MLP neurons of a small language model. Each row is named by its layer, matrix (down: output weights) and neuron, and shows model dimensions 128-255. Each number is 500 + 50 x the weight over its row's rms, rounded and kept within 0 to 999. Numbers have three digits each.
A block is one neuron, or neurons of one layer that tend to fire together. After each block is what it responds to, as a language model described it from the Wikipedia text at the highest values.

L15.down95:573501555532497411499531558424509541450444676536529493538536585476535515528472510510531510462504498461600471452504455497484433564397548467453550459516510511480526479519652501489535510500500504467473459402430460526512515569500487465499545510463484491576536496525584486429575496585486545474421489511408528498367515583496422520446539500515583561540434403517505515436450507544486530480488
L15.down764:497577525536578488599474541452389616610507502514496580437511506521508539577452488482480399496474495512491501496547512509506521579507458538517509466632578518421563572499454467455427549411537512427465498482489491442523503502437516430483444522551453508411445521474543450447509533545449505518462514533457587538429448481479605469437485558492513501463536506514441415536518550533527526483453
L15.down1025:487433481503559439541555538609535566484534497546450583495509465423476450459441471591471560465560520501482514417446541500473464489534454546468639523478553490553486538527529442555470531377460456514504459445500451385552513498449485504521536494452490470590446518505556428500552476444427501473571453479495464593514435548458515494469493459507519474433502588524592480477512530528603476558531
L15.down2042:487428462511593477567519508411500566543542576452444498459446522447508447472595547520499393542508408625452491584465586387444429526555534500494602474583474522478527515535523536471434480574477485420570454482465511505576516442493487448477521421389427550545454461564456554553480596498492469558494544554472586555518517509468541502544493464406382579528427454468474549524540465533531516475511
Responds to: Preposition "in" token. The word or word-start "in", mostly the preposition before dates, places or events (moved to Edmonton in 1985, released in September), also "in-" word pieces (insurance, insists).

L17.down206:468557514436565545514506596426491590491523504523438435470531494506521438415500494544519459599521420553551505544441400511487472439523544536600566565547604591468445570512471523503539590489518576395569466506403539417460488470492431488434488489559489482500459549522518488472584494566423476416416422541444506587452471516483494469535471472537536489537506566528443437483563424528492469525441
Responds to: Token "in". The token "in", whether a standalone preposition (in the, in 2023) or a word-initial prefix (In|augurated, in|filtrated, in|ternational), in any text.

L17.down2032:425369509425496469444508525554515563439528506574448462497536485387431550407387493460548573608500511420507531502545422572559448485486555474522471506459507512473574524571578533486470539511442533380444498511511486552461480416514520569563528508471353549554532567513479466437438482466523534493533529426482477468558476551500513524463585525537550455515481503505560528398490502497515509499467
Responds to: Mid-sentence commas. Commas inside a sentence, mainly thousands separators in numbers (6,800; 2,717) and clause-joining commas before while, which, however.

L7.down98:475501498512531492479505564482445547518465528568566480514557515503473532542457562473551504526497520529481568482468494583565415549535568518569591496471465442410444586542477389398505472586508515489469506573482457496507472504505550544453520561464450449490587447535563515519457540501588415545475608408516482541489616448470556575465520455438549402383479457548475486408427460368537529496515
L7.down116:510539490469430462554481442489386525442574479483523508508512481451483477430448507513535479593539582513501478481529511547472434522571491563514522520450500418484478535431555530552440448576513555454545618478481509481459536532455528463504442546554494505547429483597456463595541452470484572531526607419494436490568428527517447494499518419467532537488475566516449505524425606460495441555557
L7.down167:588545465568481481470560530346452406624507531503544492430517535448542609466569524496471524548496485585535485522419429521525576476486502541538544455445460478532481463463484576414549493431468509492545455499460460560467613474467496535491493479494425443509468464460450427462511529542425525495498495517469524550500575454417376557503526492421497513527437531515541607514589449581549429457558
L7.down379:528524504615494472554489521547406484562435494529553412453471422520473417496559517489486552458500449518591538490535484569479446400526502444481535604472455596554473419471486490518460535595497485503486476545467409501621587589446476495470431503435521450427575529538438521569476526460552465529547457518506510449539479536471522535591448538515460467479471514539486512444575497569481579490486
L7.down833:464560511581514443491553484512513490561418492581560494438498470486584452510559552459422502486490498435494591550534412431486505497491579452524507520573564504529475496412453555477531517496530479519431480506478507394575546507520480395495510475425436364520519458527450500462563467492509531567545454542517458454443453518502544509578440530582342511542508542427562497502557452504451611491435
L7.down978:508513537511482521523490493530539508417464527574534478423541473437442556490509548482445608535545569457544527459454569541519451467564565439462568528452526554542497474498492479460571485538560522540442437513467478553510457495597485506476606605438508500479446509480463394520511476399547538446568556493488431407470509512498474508510559517459512452533463389509529526392477498489436440419454
L7.down1018:508438538577572607390521535456400507504395672490514586454575467502486507513508484441455524484494422558426541544534499543547547504476491527577482451482535418439591514506497474423591523436533499507466561478511451456452577542449496535415535494590533503511460525510542439543545494454525481447424439611574497514523520410508500531464467545463539511486459553462440535539435543532530464523504
L7.down1103:483401498467567439618402464471479475467528452550546559513572552481488504478442631532483530464515466517628507569479515525491536577514463471534448496489464547525464604528429458511470485439467597487447572430474469556527550474479453478526524521431573523562550517601428413518546523539436452545507455450505496406472532496535512453452473495610554526449531417507470517509559489447471425421442
L7.down1246:464484509499490437527584456594469490507508493552439595500522508408484455538485517541443499490474483525527541363492599493527587540525383542521516466483534563523441469497483489500588510572489592434493393507514480366518461529576568372534474499478423581546575440492465436489522471515451459462496583554529514528547473487479549384515452487538435452480587521512456634381564563442475527413500
L7.down1272:556526434554449580493464573597510521481472481544496496446469428541586457418517608548416597560519528443509528552442539551513494499517529503466539493386575493555477505561487451453500567577479463515452456510476464500504492510395585449607525578519472468435474508514399556380487456547420467502615523556428495537535491585545480489542535490563543519519457499538530492466592459591399522409491
L7.down1276:492550499494487438559515415575476483459568453564457475512539475527503505529572482495589467518574512458521490586504540514491491444483533551372493518491420410492553423476481554558480471461433525453545577553494438535517521539584510531593562494490510569559499466573418593537459406600518446419465530546591473511443463505464498564515556564552435477393511460551609501496577456513594499458514
L7.down1296:544563447495486545517499487484485550585489523512527433467559494582543572491428483409490506485559466471641558501395436428427554490563484567438568479573512441426489511562507523509434573471526526463517527461406467557486492561535447534437602505482570488519546418558416412488436488477583462548606439534486515476470512497512500516535498529487545371453483485505527370509544394488531450461595
L7.down1458:503463502505530614493477558415451534537531521510617455417476443466455528450561423585574451521510391505447487554482497534517553526504570628470528531482482612436456523510512515459537478401505508394505477473427546557443466461461513521422590486481478561527596466593522455517496561608490354429560563476457533508550486517589486514567498529603447556410423470563479560465492518517501460545425
L7.down1505:527532501566538433406478593516657515544508440522453601493481529445634484597536440506496541560626464422528482506436529691442440480520526576506424560459447455474447451425464535486467526522539479467523561486463448519536553451472561442512506484566460495572472553560470553453570487529499489609462498494480522531492521481508423607564512469415513475451464513580497484434576450441482490555463
L7.down1600:431454448550461528482511451502439562570524579465462536533462544445521523538491564508457541472418502463501512521515572417435455503452443541461542582514461465458491588459451519481384396525464499451486446515481455611477473474515467538425465533681453474519417465488561431518522493442476521547524494524568470506537546551494507609552523478513446511455503556541488454467490498572621546512467
L7.down1742:484510515523513509473565450502542463519472523534546622406487464538450494490523567410505519448452460565531447527449490491525582410546499507515513529543401517467430473516544500533441509467583462474517473480514486435492571543622451525454582421543580388420506542529487443515481609499471503537453481556543519680520526586519478502529514532511438507483398583494535456428507453564532545511498
Responds to: Be and degree words. Mainly the token be, both as the verb (will be better) and as a word-start piece (be-havior, be-yond, be-arer); also more, most and no before adjectives, and some list commas.

L15.down78:490508504536489442587443534460504570450588463468566459435544507495546481505488560441455492448588485547543382520588464445540495473494486477525469482510487487513531434495439468461523490409452554455558471474598483532436498526478524469562502459462421532527483464524582615422496427518484517475583481508452553529512525609547461427525461610402541484463512489542557456458500446504453452526523
L15.down701:482498513467525511579446426484526502482547543542544493456529395492451521521494457474404408524537479536489444487458408424608486502480526510349526447545470471502543454406413454495543508437422500619553461497655494579571435496449518522558562458498497508502505546591481516547513558518503455513514522447462504649403504506486524534529512529445475584512540546470600430511444475547510434512468
L15.down724:484568490538482587481485446535496423517495496552539547531560422438491490503432436543431448534460586509503460483493426483468459485441558475523433541504484477520561543492506502564451416472417452461462501466499569504517535522532504556517419522567398469552563421503573475492608588472456530535538435555516550511519483541423535587484503465511453497494552520489561581481527543557460568523570
L15.down1453:466396505549536520551472469517513561404537453475450396460481543505466450437584504507478372511506493497550428544552434520585534404458502523462449376505480501492547463427517484436557475404534493507551516440544568610524523502537475574569533439437467503567484547489507511567495447542507466483493478496523553484496516459464487523486526469453555582416504472527579509467533437487467463498526
Responds to: Adverb-forming suffixes. Adverb-forming suffix pieces attached to an adjective stem, such as -ly, -ically, -ently (significantly, deeply, stylistically); weaker on words like more, most, and, hyphens.